Part of a small language model's weights.
Size: width 768, 8 heads of 96 (4 for keys and values), vocabulary 16384.
Architecture: LayerNorm before each block, rotary positions, no biases in attention or MLP, untied embeddings.
Training: a variant of Adam for these matrices, 1061M tokens, 8095 steps.
MLP neurons of a small language model. Each row is named by its layer, matrix (down: output weights) and neuron, and shows model dimensions 32-159. Each number is 50 + 12 x the weight over its row's rms, rounded and kept within 0 to 99. A neuron's up and down rows have the sign that makes its largest values positive.
Before each neuron's rows is what it responds to, as a language model described it from the Wikipedia text at the highest values.

Responds to: Year position in dates
L4.down142:58 59 71 47 46 46 53 59 60 47 69 40 74 40 44 50 53 52 48 39 40 55 59 53 39 59 39 53 50 47 60 58 49 50 64 46 62 51 46 58 54 41 46 51 43 50 52 75 64 56 48 63 54 40 54 54 52 52 44 39 42 37 63 43 41 60 33 56 60 45 43 49 53 50 79 40 53 31 67 68 43 60 75 51 31 40 64 46 61 43 54 42 60 49 52 75 64 63 47 56 37 52 48 36 50 43 64 52 36 55 54 56 76 56 78 53 35 36 55 60 52 47 69 60 43 56 42 30

Responds to: Sports records, date years
L2.down1021:70 39 33 64 56 67 44 47 50 69 53 56 61 53 46 51 50 45 58 59 29 62 65 59 47 68 66 48 56 42 46 56 34 45 25 50 50 55 59 59 46 56 41 45 45 66 31 51 69 39 24 65 69 37 36 50 39 61 47 55 52 44 63 33 50 49 69 46 63 52 56 47 35 39 62 38 36 47 35 49 79 61 54 59 35 52 54 41 54 41 48 56 59 57 47 71 47 38 51 43 51 55 70 44 60 39 43 39 65 31 61 58 61 44 60 69 49 43 70 29 71 37 38 53 48 36 42 49

Responds to: Clause and segment boundaries
L4.down377:47 39 66 41 59 49 40 59 53 46 53 47 41 60 42 44 67 55 46 35 43 53 59 68 51 42 46 61 45 49 45 45 35 34 42 36 67 34 65 46 59 41 68 64 52 52 44 57 58 55 58 46 59 23 58 41 49 52 52 35 41 29 50 41 38 38 41 59 51 57 63 59 46 42 26 62 57 51 43 61 51 48 38 59 68 43 44 37 46 74 49 50 49 54 47 30 66 51 40 43 56 39 54 53 70 39 49 45 26 41 47 59 49 45 37 50 54 38 59 53 74 54 59 62 43 51 62 58

Responds to: Collective and institutional head nouns
L2.down76:66 46 34 54 54 37 52 57 65 52 52 60 56 24 59 55 57 28 64 49 38 38 47 48 39 39 47 48 63 41 56 46 38 65 44 31 35 48 64 63 55 33 48 46 37 39 59 57 46 66 36 55 54 53 51 62 40 55 52 60 41 62 28 55 32 54 62 60 46 52 31 37 52 53 56 54 39 67 50 62 21 65 38 58 42 51 53 62 45 75 50 32 50 39 53 36 53 62 36 42 48 59 65 48 46 70 50 64 56 68 52 48 42 47 52 59 56 42 44 36 58 48 55 60 67 46 28 55

Responds to: Prepositions after biographical verbs
L4.down1015:34 45 49 65 49 51 33 36 50 44 46 56 48 39 63 40 61 35 68 40 59 55 38 50 56 40 50 56 62 45 36 51 66 55 49 38 61 59 54 58 54 39 38 49 73 44 34 57 46 69 56 33 43 57 65 47 54 22 36 54 43 48 57 35 50 46 43 48 59 64 50 56 44 83 48 75 53 42 48 46 21 27 66 50 53 31 41 49 69 49 62 56 34 50 55 58 43 34 47 57 51 85 56 30 61 52 61 44 42 54 53 71 51 46 37 59 39 59 59 49 63 61 27 55 56 64 77 59

Responds to: Quantity and part words
L2.down913:46 34 58 44 57 42 44 35 57 58 52 51 67 55 47 34 55 34 70 61 44 56 70 53 50 51 68 43 28 55 49 48 52 62 56 71 29 45 51 67 29 71 74 28 54 51 44 54 53 33 53 17 45 54 35 35 75 33 41 37 48 55 41 56 47 41 57 42 55 53 47 46 44 63 60 44 54 43 55 43 27 65 56 85 63 37 45 69 38 46 37 58 57 42 59 45 74 57 33 30 55 63 67 61 43 56 48 41 60 47 54 40 60 52 56 65 74 47 39 54 61 46 67 38 23 47 42 53

Responds to: Word and year completions
L3.down1160:47 65 70 65 51 41 34 48 56 65 54 48 51 49 60 30 58 53 61 68 46 35 60 50 53 62 44 34 34 68 40 38 52 51 51 70 48 67 71 53 52 50 34 32 45 43 64 58 51 57 32 53 48 63 58 38 33 56 51 54 36 40 55 67 59 66 42 39 56 37 48 67 42 28 47 53 53 50 64 41 39 64 51 66 72 47 62 63 74 57 43 36 47 35 39 57 52 44 48 53 57 36 35 53 72 46 78 49 29 56 50 35 52 53 37 36 53 51 55 72 70 59 56 52 61 47 42 70

Responds to: Linking prepositions before complements
L3.down1207:69 56 63 64 41 53 54 69 63 58 77 52 58 55 42 46 69 45 67 52 53 54 41 46 54 30 52 62 57 61 46 59 49 43 63 56 31 73 42 61 29 60 34 26 21 58 51 47 50 62 26 40 50 26 51 57 41 46 36 71 33 49 64 67 53 71 44 41 41 44 67 42 32 66 66 62 52 63 43 45 36 57 58 42 29 21 47 65 58 57 45 25 46 23 45 62 65 58 41 58 43 30 42 52 53 51 51 37 50 56 51 49 68 65 68 50 40 39 20 49 54 41 54 31 55 58 60 75

Responds to: Biography status verbs
L2.down7:42 48 61 51 49 40 40 73 36 79 46 62 58 53 40 21 59 53 63 48 52 37 64 66 62 56 53 63 69 36 60 33 45 24 50 54 70 48 45 50 54 33 49 62 30 49 65 34 40 51 41 60 79 54 39 64 48 54 66 49 68 73 28 32 74 50 38 50 38 52 42 50 45 44 15 49 61 55 53 41 70 44 62 57 56 44 77 46 42 49 36 31 64 68 59 54 64 56 50 54 61 66 46 57 62 37 67 41 58 61 46 62 45 53 34 30 57 50 24 51 50 46 49 40 23 50 34 49

Responds to: Historical period and dating
L4.down928:54 64 44 63 43 47 48 48 42 42 41 57 46 66 82 81 61 33 50 37 38 37 66 39 59 61 51 51 38 51 58 52 68 28 48 55 27 49 51 24 50 61 41 56 43 54 44 62 35 72 48 49 45 69 50 50 59 66 46 39 18 49 40 45 55 37 62 53 47 61 53 49 48 44 42 43 48 41 52 58 69 66 57 66 55 50 41 45 63 41 50 51 57 35 52 47 40 55 61 55 43 65 51 62 48 45 38 48 52 48 53 38 51 39 66 49 44 48 40 55 30 48 38 52 10 43 42 42

Responds to: Digits inside years
L2.down225:71 42 40 41 49 35 39 30 66 46 61 49 45 46 54 61 52 45 49 77 43 42 50 47 46 56 55 58 46 48 57 50 58 46 38 60 45 30 70 50 49 46 33 46 56 61 46 31 48 73 51 52 53 48 51 53 65 37 53 63 40 37 81 52 53 37 43 53 79 61 53 63 48 71 49 46 48 53 38 53 54 60 39 62 33 41 29 42 56 49 65 49 51 39 47 57 30 67 46 41 63 34 45 50 45 46 50 40 61 53 38 37 40 67 44 30 62 40 62 32 69 61 51 43 37 64 50 74

Responds to: Plural noun endings
L4.down1403:56 46 71 67 60 38 55 35 46 42 49 40 13 57 49 39 69 54 63 66 52 54 53 52 49 48 46 58 50 42 47 57 54 55 66 34 45 48 32 55 66 48 33 30 59 45 66 62 75 34 49 30 74 65 56 42 39 35 40 43 36 58 74 53 51 29 84 47 35 50 51 37 43 64 65 49 48 75 41 35 38 66 40 66 46 70 51 57 46 28 64 34 44 55 34 58 31 60 55 52 46 62 47 44 39 53 54 31 61 52 44 69 43 38 63 50 53 51 35 42 38 50 40 65 55 55 50 54

Responds to: Noun phrase endings
L3.down177:43 58 43 52 36 34 80 64 65 59 51 45 50 45 56 63 37 64 34 62 53 45 47 55 52 39 45 52 58 50 50 45 54 58 43 56 47 64 63 51 42 49 39 37 40 68 54 43 61 52 55 69 28 48 53 59 50 48 64 46 58 34 50 78 51 51 56 62 54 56 45 46 59 48 62 47 63 56 47 45 44 55 57 50 76 43 47 60 52 66 51 61 42 72 22 54 36 31 51 50 19 53 38 48 66 66 39 47 51 49 52 37 50 46 51 49 48 42 47 46 38 54 48 60 24 61 24 40

Responds to: Career role and institution words
L4.down571:55 30 66 39 67 64 53 70 54 34 69 46 59 52 43 47 38 52 22 53 57 39 66 29 48 32 50 50 51 78 43 38 41 43 40 33 87 51 60 54 47 55 54 45 52 52 38 49 41 65 39 49 64 25 54 55 59 52 49 40 60 39 66 62 65 60 42 54 18 56 58 55 46 40 58 63 50 35 59 32 43 41 54 57 62 44 43 38 49 66 73 49 34 48 59 50 43 29 64 52 29 15 43 64 46 68 67 58 52 39 48 53 41 55 54 67 06 42 75 36 58 64 42 33 49 42 79 51

Responds to: Biographical career verbs
L3.down892:56 62 65 53 42 51 46 60 35 58 47 32 52 55 75 55 60 38 54 52 53 41 49 52 59 43 56 43 49 59 39 54 36 43 39 51 47 56 46 61 37 55 48 62 29 35 47 52 44 55 80 61 46 47 58 62 45 51 56 38 75 51 52 51 59 53 62 35 56 60 69 76 21 48 53 49 43 54 43 61 61 41 80 38 52 34 44 45 33 29 43 51 46 52 57 76 55 54 58 49 60 40 27 42 54 36 44 50 43 33 61 45 62 44 41 63 51 50 58 50 71 48 38 36 46 45 40 52

Responds to: Decade and year endings
L3.down1424:61 66 62 67 58 38 55 54 63 50 62 40 65 51 47 32 44 42 48 51 39 45 43 50 39 36 29 66 34 63 38 45 43 66 45 46 47 67 56 45 52 79 67 40 26 52 46 41 67 51 49 42 50 51 49 61 47 45 56 58 55 45 37 50 40 33 56 69 54 42 49 74 66 66 42 50 53 39 39 55 71 35 54 57 49 40 49 54 59 59 40 66 51 41 44 61 51 38 56 70 73 35 65 45 28 47 49 54 85 56 75 33 39 71 43 67 45 41 47 33 34 47 37 30 50 47 41 42

Responds to: Clause boundary after long phrase
L3.down485:51 51 49 46 49 58 40 36 53 47 35 62 32 52 41 51 22 59 50 56 40 47 26 65 60 64 34 65 54 43 71 53 49 41 53 57 50 37 51 50 31 53 46 68 58 56 46 51 43 76 62 56 70 68 38 71 61 51 36 53 68 42 50 61 42 50 39 62 45 51 28 58 50 43 49 39 46 69 46 31 59 42 50 58 52 69 58 31 67 39 34 44 45 46 55 40 53 37 56 45 50 60 54 57 25 66 52 52 52 65 38 60 44 49 63 60 57 19 40 69 33 65 72 70 53 58 66 39